Weights of a small transformer language model.
Size: 8 layers, vocabulary 8192.
Architecture: RMSNorm before each block, no biases in attention or MLP, capped logits.
Training: a variant of Muon for these matrices, 311M tokens, 9498 steps.
MLP neurons of a small language model. Each row is named by its layer, matrix (down: output weights) and neuron, and shows model dimensions 170-340. Each number is 500 + 50 x the weight over its row's rms, rounded and kept within 0 to 999. Numbers have three digits each. A neuron's up and down rows have the sign that makes its largest values positive.
A block is one neuron, or neurons of one layer that tend to fire together. After each block is what it responds to, as a language model described it from the Wikipedia text at the highest values.

L3.down294:500530521512451382419470467451557466568496521521452511519454452419566524514551443544432549518487492506428428554560489502577466439475485547482597485443531464518459503529405553545585467571506463561521513504475473486547512538444393479455515504496491529576527465442483570487483527511543528527458429409570514407537480542524472592499489506481513526444544467471511440454401506485486491448488465478492445489386506538506539550416575499498486504477471456501594494589458509472487598483514585543477515514476567427560420541371
L3.down554:490653413513495593557497500433379458443575492450571545590505436519519444489435540496459440572451541456469584481533486544475516468485525488455510536467511436445517495504425457379503515458493521495439519482540441460533519606506441463476425443421460560494549466514433550441519515533519573507527488491484512557500526488524543568494540524461583568501492471420443489510505498495592480513551560477532487486486488550482523477552524649434461493504584560474526503492465497493538480541549449560407442503516514471509497458523
Responds to: Subject pronouns (he, it, they, we) opening a new clause after a comma, that, where or when, before a verb like was or had; also mid-word fragments in names.

L4.down47:466432528563454606483439526526521459466488525482486501467541542426504484466550497522465539510550544477547446427515468499537543434586514474508512551536544465395339388538618542472500518527531426519465420580523483527507517534449452564532566469482398496480600443434469526464536483492462602528553501516451527470514507428494531481512533595478391529454525548517381455606476446522465509562541533524496452464518489467434422444592509535507399454541526527475393484468441534571462518448542518480520554532501542462499500518540
L4.down56:442511467460517465493481463470621405481445501500500411519486468541434425515507532583535549501588530495508451538504467410462492472538517492479468541443519494543474459453462451493500551511554469507524623430441493500433500521527441505546482502471444511428530475484546446543516535540438578502554437468498595432584434459538448594503538420486458460486488570450557454504412468478447488510452470564471510572506550515467485508530498469476384523434471421505479508594605433517574432542513528378578483547510481475545488559525
L4.down74:405544547510483458500527496542548510616545486567473612507423566399438548492505529429446525473464478512493529480525457472496426506443566471548483546437558492481476487546635484489487501428387520545438456613416561478593504512548404543499556556472510509577483511518463451462484551497443529554522548538569513489590457511540515611571473474487492460562566432508522500519435545527502504412469494508490607495491504469438529454450554554428509491503561490490529507347512472467518500510475471597579438549467378543499464484405
L4.down140:483534532437527547580472472506490562583533453461518444378534388497495426646478559495480571412529501538506538558486562397485446455546505514498517546522543463514446505510510573361440440541448469557504529551605457482543412529393517535456539559468400531497414535534513415540448512434485414422525540523485428507392487500446501496477470540542406513470494466493468453475471551474420493481455456486594533507431538534452417554476526535486506486453441458441499536592436432496466499588392491493480519484439529466463490531486
L4.down193:506481500548414525553555512480469570587453518493509582511412517481441523542504381440546532492470512453484497501507494524531625464454456499520468475496483476433543492525530498467430534507400503527460589513429546466473481546573509501523471541471555432509493466436564447472444558450512638491538598533583469482541539563521525583490483491486617605498485468564516522475523509480539538490554466542547564498534418538458392414457483544496550441599543422650556482492464526419483468472477492492502527510466437527474523497567
L4.down287:519418526430536569503513493416520437518368437487422489431464488500573569422403505532542438526456411491487519483493449501540446488546552461525554523486508387505538429513558442617578430559448530465418516515507561494425492425475518474529548466584545490508490532493364462524412421507486479447430470533496455510515516485549453508459497584550490486549491491484472501489444554564476520470480486474428543469500467479555536484443446409495517557489473521526518514502503506470486512518532602535448424479365456422476476452496
L4.down351:575480501479539573511508579499500498555460525565461482380411475412574551562504503504567494478528443534530514501470450559495586430449498573510504517544498480479525408511483524479489484565547447452426461529461505490468531541475457535441552541446398411499478474542490562434489504527524544428448491423503584413490438401507521533402440378419446587521510554500497539429524534439484505482452497528421425617456478547518546474570537530496365485415547456528450455566598465586540527519487603459503574581441524548484475449465
L4.down804:448545485487407458510496545526474486457550467478484513500551465602599520505453452561491561549422496454420511580519450441486515520561496500512451493591530556442397548480572448450495519445518503480502465492434530590545501401526591527533440577493443493515616439456529428441478502463515431547509484489561556536602443431567541427557530501454484477585551546564545476562488509402457474493535447453413517486423517451436534439502520520595603558445522581586406507540512574570484580537506481490548470448498526512584498474509
Responds to: Subject words opening a new clause, usually after a comma, that or as: he, it, they, relative that/who; also word-initial he- pieces (helmet, hearing).

L3.down88:484565522553484508498486461459442517571526513545530383440515463515521501424416557509548375497422455396510476555616542554446452542465464492495502519507549534493542568487510473520498414379565504553541505505534489487525580527439519527490419455514469489394454485444537506465480531476461528442576505437643494432562480464446544367499529482430541490451472542468474534529481428527454490570493606471393463473491536471497545545581538483527502465465454518477536490444538519412553539487555422520502525436566548638513508551459
L3.down901:507454517468408521570442528435468532475499411531567396439557490554471488542376526552515512517441461470529526503516497469539461493455485571517513504546493485528457493550440469491384551490526425498557505520459507418425536476519447547460625498500431514488479461434427476494497523600499475426546513468500508522479504413466455445464540465469558446535484549386499505535525608466483530521561452506461447548467550452453463575536468440538427453493452531504437544481490611512487506356569568561485532417572610535541570449472
Responds to: The first token after a proper-name subject, usually the main verb (or its first piece) in biographies and plot summaries, e.g. hit, dec(ides), ran, wrote.

L2.down57:541545550494488531565595512506483482501544558523487514518623479504613520602465445510557451530576530589571465531519472498542533502585422572466494410542440547422513537462534650526378420562442386495461532501545529513455518472442532508486527525470521435565432485494421395548491505499469419470571612542487480499536551505579497630542511409382430499505495468460527503367495544509521509505506490488546425510488511460433469530474490458576510470514404512440435489506485541542601490464592462496522514464517495496591450544467
L2.down250:608526520420608493505542465542529547449513527596426483578534492475455542463476528450551513502491448476486506503603462473467485560563533536466425478526524491526475543483469448556550492419488490529400528450535470506561490466464426574507512414521449485485422380492531439465421516530425521561455496509474434540435421510664482640577542500527443441529552454480485515482477546470549477501500389485573510442407578463441507494531514425483536557532505542474539423515559451513487441524596449480552535478494457486549435426402
L2.down279:562561563495498497521615523516397514521548447477505587531502483523453468559475499503590576527377480491512565471522515589478524510492608493509427452470472470452464493581454505478563568549516458489500558494458556506529471429464494534591423539447547471513523514495468501499461418513476544504488519481513559539518503430465468595407531490504530521507442534497460507527474594560579523470522478565622608497580484517435500409499479578525532506419507481469544425556586469524500552571536466457514641465496497439482530503516
L2.down1132:496471570487487549358537472479488541512557457562447526488577587441500577490466432559484465409501565478483526508555466525552487384558465576434582508492528498528457449496465400433578453539493454526569499435485561505590529468502436571483497470496510481557541475521443461507478478487426420492514497491525500480486459496425506613508517552547498523566426613511582619473399491543444513446436465589507543520539519487524474433490461460483445583474462552507533505538439594532410538448541450420536515358495513462394541520582
Responds to: Semicolons, and clause-joining "and", commas and "but" that follow a complete independent clause in narrative prose, e.g. "years; several", "Brewer, and participated".

L4.down135:594516513487441434459457520543583485513505542507478414462607553465459548504520529400620601506427536516500565517514542413574559457388543539489554437537461591541434462565427549502525456484483498500454527438480468525314544520413501459549439437569527493497482553524412490474470488443618457458521527529516515552467465568524463411477510434547498568511527433579523413491565525561536569468535482505535471561407565482401553441451514533530473521406495545458480505470510527528536456477499500551525503484458507441551484528542
L4.down607:482571502464464497539472534586472368439537492521483498445537419443550572615672567476463498560478494533453516529580434549557563567552483502360523501451447490535487462407441500549555489380512472450429480550508530532527457490541492443432526494467468496491572521571500506448504515448551525556524475492513515501537441489486485468563611579493400484539519481532532533531489487482541526471508490479499479562457533457518447461498543545366506527543485485511486493589493516625474506489458576524553518592475591421412524443481
L4.down728:603526439565523480468576475521526490487484419493459407624485509387497587546498453496546463394488557507435517490471481477524464514553484442545480436467408467422412486522521486482439530501545529509460541420508486569443507544547569544447472556419481494613460528519518458505418505435524497447513522494444519408494557500533458383460475521561512496400531573510531503473533492553500484482458498437471497413488524490497451483538577486530532440531520492434485520529465532493529522517485511478499414518462484558561442371470
L4.down878:394465522518501486590568504635401532500562486469507478439484464455550491535493476435584486510415618474454555449484513482515537510607488491517492513497533518477527510472485460452536594458575395439433524477538518368562616553503522557529517535489563563450563494507438499503562456505484464493560527479530528576456521571482466446511527488477476517522555600402610443449518452558517479551493538442537406487448569471500427494560505540472454528487487504470445489569410494515526481475508547486525430479566443534481642524510
L4.down1118:481482437500481510465465512551430492455478480415551441522488563467488482493506493484451498439501578516586551491532545511447427523528437524548512499482478463484476527492490517507497408559508517482456442566518517455499479555473519450462471503457484547492474460463493406487605538443473587493438466589533546509424606439577553515515464538541530548451472502551482454397470500499405474408564455481492497524420472472545531546577432540497522426479426466514558440570380396569545507487542558516493571521545449367496546481546
L4.down1206:595603621596468550489523492456522570519632505446490459467397509464572540485498510433459510561581545503507498460537501539627469491519575473461532547479468551522497470531462535422495527468394422556455559413488492452554452515503536468532412526480569530551452465536442539498507474435487510600451499539486418472468516474431542472468499552546444465572527425512475454486483440512492492507467494553511453448608443555501441499488531497476486515493532513479520472556567503550447519512591431430482563494464625611513490500515
L4.down1274:535469534649497485550554495528507419498487470465539397507557537446604588473480593541500488453435452481587516503467474478589535456490558453530581465469477480374503560481510485594551463478558604405472544397586396537584406522459610470528500497493569474570537478452483501460500478507544579495467531504441444528470514494497537414475445534528411466459511570478517535471476431521476470568559453508489482466544452519586477491404498512535430419479586533493527392552511473545456535481476424439558520506537566505566490498471
L4.down1324:527477491518505421457549508438468561524490539476571577407479540446517517603434513464592577534474522460554496450532497553485502562503495549469420457521513450411487493488538538532508523576480612616474439505537480473360464491467548496416511484488599494474534501417509486450472461471531490541504419523580572523496462558516517671562516524542453439510517454610437535601515539560458486515541502550529470588424517532442530431461448430429505507511483582603410524505403465564451473592502465507537537557489489502544509483445
Responds to: The first word of the predicate after a person's name or pronoun in biographies, mostly "the"/"a" after is/was (He is the founder, was the son, worked as), also verbs like spent, left, joined.

L2.down125:420417553621557480415444552453535511479534539541423517458525440582492507507488594478552555584513487481522434477481536461520498542433529547519377508372480627455532473523479486612543457573509514541528563436564477447564531521526587515486563493448478512477522583574485556377528484503445523554512475397540525481497546531479564428539455541591538580465543548484551499430469520474552542450499562529548582383573513500610547566466531447542455470579542536523469504562557522442455505492469533550428510557489471560521468543539
L2.down692:492529551516521541539458547565482537412530522574522422524544443478470370552481591476584511540577477447458506472473566566454476571549521485546445495569415579619508457506558521505486541441402532511498481491498607495555518563451532449527455473597440483510466546513532449472655459554473453509539547463521499451578477483429452537454553483506513472488574489601565462488536596463534538573597455421460475449608593482536494551491433497476452556564463532510456576489524495550561597511491505512465498474564539518487504599541
L2.down984:460454438678470473484476467553553552514495511555412390508551467399505503511517524437506507488483459475477502496434470552539509473450496543488502524448566494563503540431394569480477451497442494548504450513505541475447537506538442536471504525545490509454480541474427537532680519473440504567423550477583468427515420504535514492560502456560514489442519475482562433452473464487525500473512403459506462472484452550526547540485532499497467472553493485501463502574529580552523463424484502527431548541495528520451471502528
L2.down1059:464427528574464521525510563597549536557545573533515616412531457426548398503490520574499438544494446426501501503587490578523528504470463495477537532531506535478533561445474498464511411577447506489450499465460540490639555477445512573566506470491525483561401539529570460482581546421568539660444534464550478527516471512489556563474585540505524510552496358441508451478439513532489470566528506495528504479482414488566414479476434548520400516533468508495488519535466511513491516479482476584518476452533528431633522474484
Responds to: Words placing events in time relative to another event, mostly after, before, during, until, since, often sentence-initial in historical narrative, e.g. "Shortly after", "later".

L3.down10:502526521434596520570454377499528483550587528498575459535473475551539521556522453460493529441400521504569493492478522570500465490536558482438583454562539505438497451495511476472494491492561537508542515470418408586468493504474438567479477506396532495571558463497603496546560519495456572501509554559528515529598486513497530488480451477430546410547498494524511429524488546529510492577491463501464537500446560402545495532567438480548550491459510545531518521561515409460529464474556527486533544484541626548574467533519
L3.down444:521583618485468489512548519509471541532579593510473450415488523457577507476414583543585543516480458588406492412572502472549413570534413468438453380537563532508539539538485572580440459505539506512494464485611489554488485404613513519541464390586552490546517440527524526383515500471477527439408442570452537487502534533606453519575515517476521525484554479587534461419494471441522589533520564506506469506555516506549611447420519457438536495505478529542498473496584501539486494464419447544441481514509456502440470546566
Responds to: Fires mostly on "during"/"During" opening a time span in historical prose, such as during World War II or During this time, and weakly on "of", "under", "back", and stray name fragments.

L2.down310:490453503508496521507567526460568474499493535456603412523417505471538589443440509514595394444453433505552452431477579524556523440388460577442506463529533506475507498470466453414539515491484522511503484501437500499485480484461544381559473595415554517503455512486473447487441495519514503407570539531485550528470454509433572480512469446470430473465443577413428548494533562534493561531499555471462491574529543528469549454607477485527524508548486460523558512570553541548473500479469503551559530511471532616514542529527
L2.down578:516511466382443397464453512405493501497558531422512403549517435440532455522478507470585481451561518389515411490574511500476424440485519491516482478480440537521443497454405504480505476483447426538442646515437475507526518503534390424433512443529437443485556568500595573521547616511514593458462509605495457546461437547545526510528567452488607445425510337470496523552570445538499515564604564482454451549454513479411492534523496553604451436508512451517491550490446464475579557583477549508442469548477599541542496479543
L2.down603:517453568447525438476492540475586551550534478446526542496499550566498417422527529525525510451495549430427496576490474482453575496441594379490472522571533481568588544539497412531474483587476427514498472527468566443514482586454572506609486464424476488462630564463475554489547538444460550442476546487302496605610470521477451448421496485487386514451476508398487551501456513500486516509525480494510607568516520572552493389529501526487399507542507537493545543554534438433513529469543538449570590503440463445473544588502
L2.down839:519428487468546528395441468529516489502385532499491452543438394588402514464523464508511616540486477528432500489546496460549470474419493593396487493391386483496473537472526455532455551509512550487453553459551526545417453584460503465478454410483558550492496521428564560527503559453443524510533617488407571485609499454488601512504457459484520372341503471540570536515513537541515568445478520507491532606483457528502501598532472433509476431464597507469499497501477497556542482495542475554507415522355472476508540469464
Responds to: Main verbs right after a subject pronoun or noun in biographies and descriptions (was, is, served, played, being), plus "|" separators in sports career-stat tables.

L3.down437:469515504483481528411433416451594495575530476448527617527549503515443497515524617523416404510510467544512483478524457440503502634471471480479549542530596547445476458454439474567519395484418567470500569612491603516443524517462578567457583568547569351454507470460552495464478495547473505438515497513463520477482558547462481576500481501449517625645422517519356467531462547468521434512487500497525556486425550503569561499508447491551610559501525552426504445453479550484591468572526493449500461528524545533480505405539
L3.down606:436536451522589485521536431515508436605507511568487457422514461471552535545521531533404469525495504438520546489461450508478496565452536501507477472514542504496520519546404518474485541500483538484424439501528565568378482553464544475509583520385496534523614478455402551524474461466559538465460488457387422344472511446528546622540619536450647507566477515436521507490527513515548481491415449580498461465506580525500513514515516504474514476392535479477518433505476472481522476482585566481501539473529471482519418477518
Responds to: Month names in full dates, mostly after "on" or a day number (born on June 7, released on October 19), plus some years like 1974 and 2019.

L4.down182:482555483521446443484474537522511436486467486419562479438441549496596488419469438462534469468499525420581532610513488511490448423437485522496484448546393571505424522476487443422495537498524524493542453535447577452533458482505524529444455498463581428562551483525494465398653382539484510579461398459483487466573399578477481559503452581431516467392616502486552495454484514577498464541484414452492513458500451493569515368555477577491491463521540461461504486531478480502453538495451424498460437473397582567451555473452
L4.down502:408497450534514538471453423536565431617526486486435438479489572524549523486447448484530406554505440535452501393511458500514510492511515506463473518576420519590505499436568461494469376481480533505525574428477454555495457568451476476543471495523472556404528461417447473472561468511490479505533438501380527573499379553462500601487532479544605452496527469507410445491490478552464519481550511465465518468484488406474435493477441499474517483415422508492395557445443526483536506481479421474447530533568485469498523474470
L4.down702:530441317535513542484511578531526531420471421484569612448508494530500563511511405436501415514477547475397468533432511517526509484535403500534445492453470586472499499584468469555566510553458519514508511454472512497494575471515480433506485448460416553420606500540456523592546474370479512489540496545472429506565509483495572639560523526489475516504609500514504585513526511541443551503594428553463558496515493437599458479513508498484560488471462421492532457475469555552454538471382551442503530501497564583490468478405
L4.down953:390533561469492510389523503448490401562497422556522371462484459525556465444442527525479553522566477515452522519560520493411496521440430495473529472450506399541450527479572426477475551503500464424519416523462554493481437442526567490491445629508511567553498498458563446520540463526510503452479490539434534553465565534480495562495472528466510367486467532435426480494499488404510491483431527445542458475593487532527519438595494544564507506514540432536525508480521461427629454546530466432491479541441546430505512479544
L4.down1007:528383524492480514480395506502490478473514513527447524404554509446473482484439588472409524487489419459453543594412451555521495394513515524629453504537521419412544529550485552543448476481532494501451464514491517447411412426466553581603502554533439469475504502447445551532476479565485571461475513490456410524481514502543454622614617426548476563519585609579528448394548468461487387538522500481471595502563493492514492451536490481431446485457470420504520516525593469505493463500502561489507548434550545476456483525557
L4.down1229:485609577539503481567534484535590432486554451430521484556520479564431526493538473480424525504537506508442523452535557597537446506453554551430547546565495461506473540516611547449506452507508498463523528389474480458537543449501573544429496535475378526536531580533589387486494536413407417539573579453479487409485532494490508459554573525473494459472458542528520553533427554566483589456384513567534477431426548474463456447565473539541510521542544529471489463463492435531424490430516587482496576458441535562578414511496
L4.down1245:488436422530473493413491582530584535413607493462465474447537490500535541568458369463584534472488518403459466471414577472415482559487611489462494451608442520521409522522508499502445509575451502531480507553482520468540421501552591511475599529447529561434513498531517463533493500487430543510450535509498534548395444524552543492479548514544525526528510573585460458387546405468528541486448412527476552547457507590516500573540361499442503445496525535500477423466454517518503530521605486482580476520560583401529519459466
L4.down1315:469502498442505570522555561536559488566534447466614410457473462494567513519576490522473543417577458492486491548542517565527510495542463577524454510442502512444486566503544501508495370459547543528415452551388567460562557533492477508534535582502527555498546497494498429544506492475437575505497566510530541553518455497541494450453543636444522500517598569432493584437470555526625531484475437460538397431544452438567416470577503523466599473498446572373531497493520453442473478466514538552542495511506489518436507526489
Responds to: The token "as", mostly as a standalone word (as part of, as well as, described him as) but also as a word-initial piece (asteroid, ascending); occasionally is, are, of.

L4.down21:463566572510495513512564517474445542585567451471560505470501415493539494507537529559533476509455476455529457444476489431547424542486515520446534502512472488588421537544486507362484526480501467540402541527566466476534483393515502461579515531424509468519397534447443526455512540414457576404449518523437519523503404524492523398516522585553526491562538427524506562476520465450496421524509418438447498532440543488457496508393423542506575517425516444504466444451590496466531543516450465404556542589546470438566500465421
L4.down124:498621516498586457528542584484420454608517467508454514488548499473490485570498436510551496588453522455494491516406494481537503539504562471533542429389571451412437482494496477504484563488517465543441460412560502524513473530535557580485550487484551580443467524442437540610465560526503431498573442558508480501525541454521482437581514424485471453486525504561466435566467481533442536437464453509541456451476555398423502518523391437605449479407575491468557524503597473474476468432514546471508480479507464556525541531579
L4.down175:486534511463519448517519547493530343504526566590568479516487494463610545551606479514474382451403560518542502488490464544538473421548460462463512431584485450536522433468559413621515558510591459387499494500476462453618521474511486438460457544456479505474439446482581563455493604425509489446475459514511505540540524544454549502520487378512510478525559408508440573516411446487583491434484536479544496505521484519447492462496478512566544487446593449525543472500428513526557548472496502467431543577526440477501500521408
L4.down323:502593471579462476536506507483518456469532533500487479470496486520377495457508443368499514507509540495534520446504467477579545543434515562494572444541425578406500504491567473524516510430501482397423474516578471502529506405495522514556464536485483556471518500364538465540471499559522533475567464508474547494498514475373463561448456459597466475521493411580506412526547525553508557464388556481551515514448473545535427497501618408605549556526576502500447577570552552535436469480476479425452492512461528458472458422516
L4.down347:487519512531532408460536474560392534498520570423506496530499437524498503538495467453498517491455529465500509452509495511546536553501536467468574527475522428508512563445453453530548460488503510557444568595432551467485505553467540453491431395499447545481636421524565502498405511452521492475453458451455537496527541547452516652500615532506522447559521519562516439545574431489472409483468469444413560398541520538392501479459495436559460576387487551550486497488479543446575528568535449447452555551388500440507536497386
L4.down936:488491583536617495512455416518520443534578466482507551495588530553560536396490617515408512513536473438519532492556527503450460518444464509553547531476520467527460459613477486512546426471496548509485537601559515436508459493544519522407550508501389569524479453550487470489383545364580588478442447565423520455451434585523459620471486524592599493491504464560477463528469506536575470574403429587438574536489524526507493437536507574596510486520496546558492509514450513446547495454552533521488518488482469546467551570490
L4.down1060:463377527508499444521533447505571610479521550431368559495519482494494519484429469544474519491474544499401448535438548417513515477489489512510480566468517458504505509449434494505560438462403507433589538488452483565431552422436529507460516436447435516525492511499512532605482502408431522558513494593506481514493580487523489579470498498494457454506475507569500580498421522499553459474513538569500492501466470621484499496581439506496426471433523515470492514502568508492579402471586474446485546562495499521516412527571
L4.down1305:422569505444422526561607408509488547527521510439555475441437511638477434524380556582488483532496510446459533467480504552569514534428434476513586598397579478500483523479488544561543500499528459567387522542507548446484536475401491454514463409494492481522475494469511396460386495530492512555518462404575472472558503503406566455430590484503553459502532510579450492530545535532513476536557485575451440544437561513523493427504546483369460486633495532440497523414534530522498440497439486637516595509540569467554568438480
Responds to: Tokens inside birth, death or event dates, mostly month names, years and the dash or "on"/"in" around them, as in "(born January 14, 1990)" or "(1869–1940)".

L4.down62:563488570541562551449531468504530592450403574601513478500602528477507432486565600548596543532461481510467522519446443584528458510489545473490439482545559576485522597488527399491541510502481435551474493442546564468491495504485476482446539515457511534475489492559549484538476467481416499481406428574528589453544487587443461450523512483474516449584378502487576444531445506557451509442517327513570442483451455552499502470534351392460555497534413520514469538465372552494583586506492461505481493548504503487495476500416
L4.down341:497537575441553425549502418527427519590512562540522390529540470498517503483463523495527535444488506493449517485485493521463460541520531529501490486518572612551485552413585543521513475490453499479493566500472513609398478536438528535406457557523528478506479524443452470460515463476478433466547483435528585342587546512414529626475446517456437459505526572524500463498469544447386407538552428480520494548445549426540531473578493406539463576506461513496574554454546445478505508553399486407431524426501469496586455458441
L4.down532:481494514483473531468515516498488525582528470514489453434510477384509530528411441473410537497449518455468509539470509474570491467474496536523583555513518590500467534549479423496508474530434463562497424489429509530584472452550440487512491515572531455505501465466497628497474495550433518435434547512465522540428499472499549678531618499441501459565572543438533504542521485506556574557487549452484523436579538460421496476572423581472443551443496443422465500526498468489528513502560560476417521546528438494550475520480
L4.down722:461526453530572430418603410562555541438574541497479552366557523460540508524478567511508381519483455549442418504535545505515456526507522492473514554570437496597495487480486428442511580554535531477528523448414514587493463552480545465491565540469456492545521512526478480457503471472560535530549490437497439547574529581443585501553583530524523476401570548528479550526510536481470428493582409595557472510489484461559465483428507449463494458503563488425459536559472563491512503412499399519516522531428469483529500460473
L4.down758:419478567533472487454503415483477463550587490559470359561580566466526482536524511559486579497537498476471434592575435464404468513484584455508430479590457471402525488438516527508512433574470453540535480453521616442493493461478568481439511497487536557513489418460509578505467489448580482472560531489543571513507473596406495560554426529491560488548575521474514472548446472448519485501495453448521487486591535416582512478545514499474442542509530578446536504484497452459473442574513469494491600462462576614452492643581
L4.down1061:455543378492550480483464512565462456472384506564444459516533475522507548419463478546557490545562526568499449481546482516523589482485450525557433523462488498571435513586449498441547554470511458496514536440561537479570520395421529500513500504478483481553479487468519489459540472424431580695469499457502559515608537538535501533600506552506547428452584380485556439441529490510469479443525480513492383549528457445540538519437536507519489452506534482571523544418532521505510584552557511523389461486535504458496458528590
L4.down1163:468552531426485441458521506445445469492583492476419519617488547435445548555552439468592449498513461515412486511416462561588424383588586454457428509484524444528423504472536511460550508472479420508408512490510494598531453473499557606487458487509547549433569471504414478488474527459536502500456490447483508430508474395488542480422589468394503501539542508479634441467576543425533510530533483428498375472587534457561428570450554568407528592460482527500572535573512523517364528592445510551571529406429494422535575488473
L4.down1216:482547542577581457477501518462599513514583476656498461424535575474522463482537530397561466478492534522532521448480528561639529529538509499452410431519470502513478447543464500423479502507435516574512462476425494545464517435480446514567465515433454495482498538454560479459604434475428486434537606474488583510515483564558448420548448470473497459501518586497524456485502526554477643505411426523479499613524445419542602447633486558476531529554439551520497520519484394530513601437567470546565494542513501582508479603484
Responds to: Prepositions like of, in, during, after that introduce a time period or event, e.g. "remainder of the season", "during this period", "later in the game".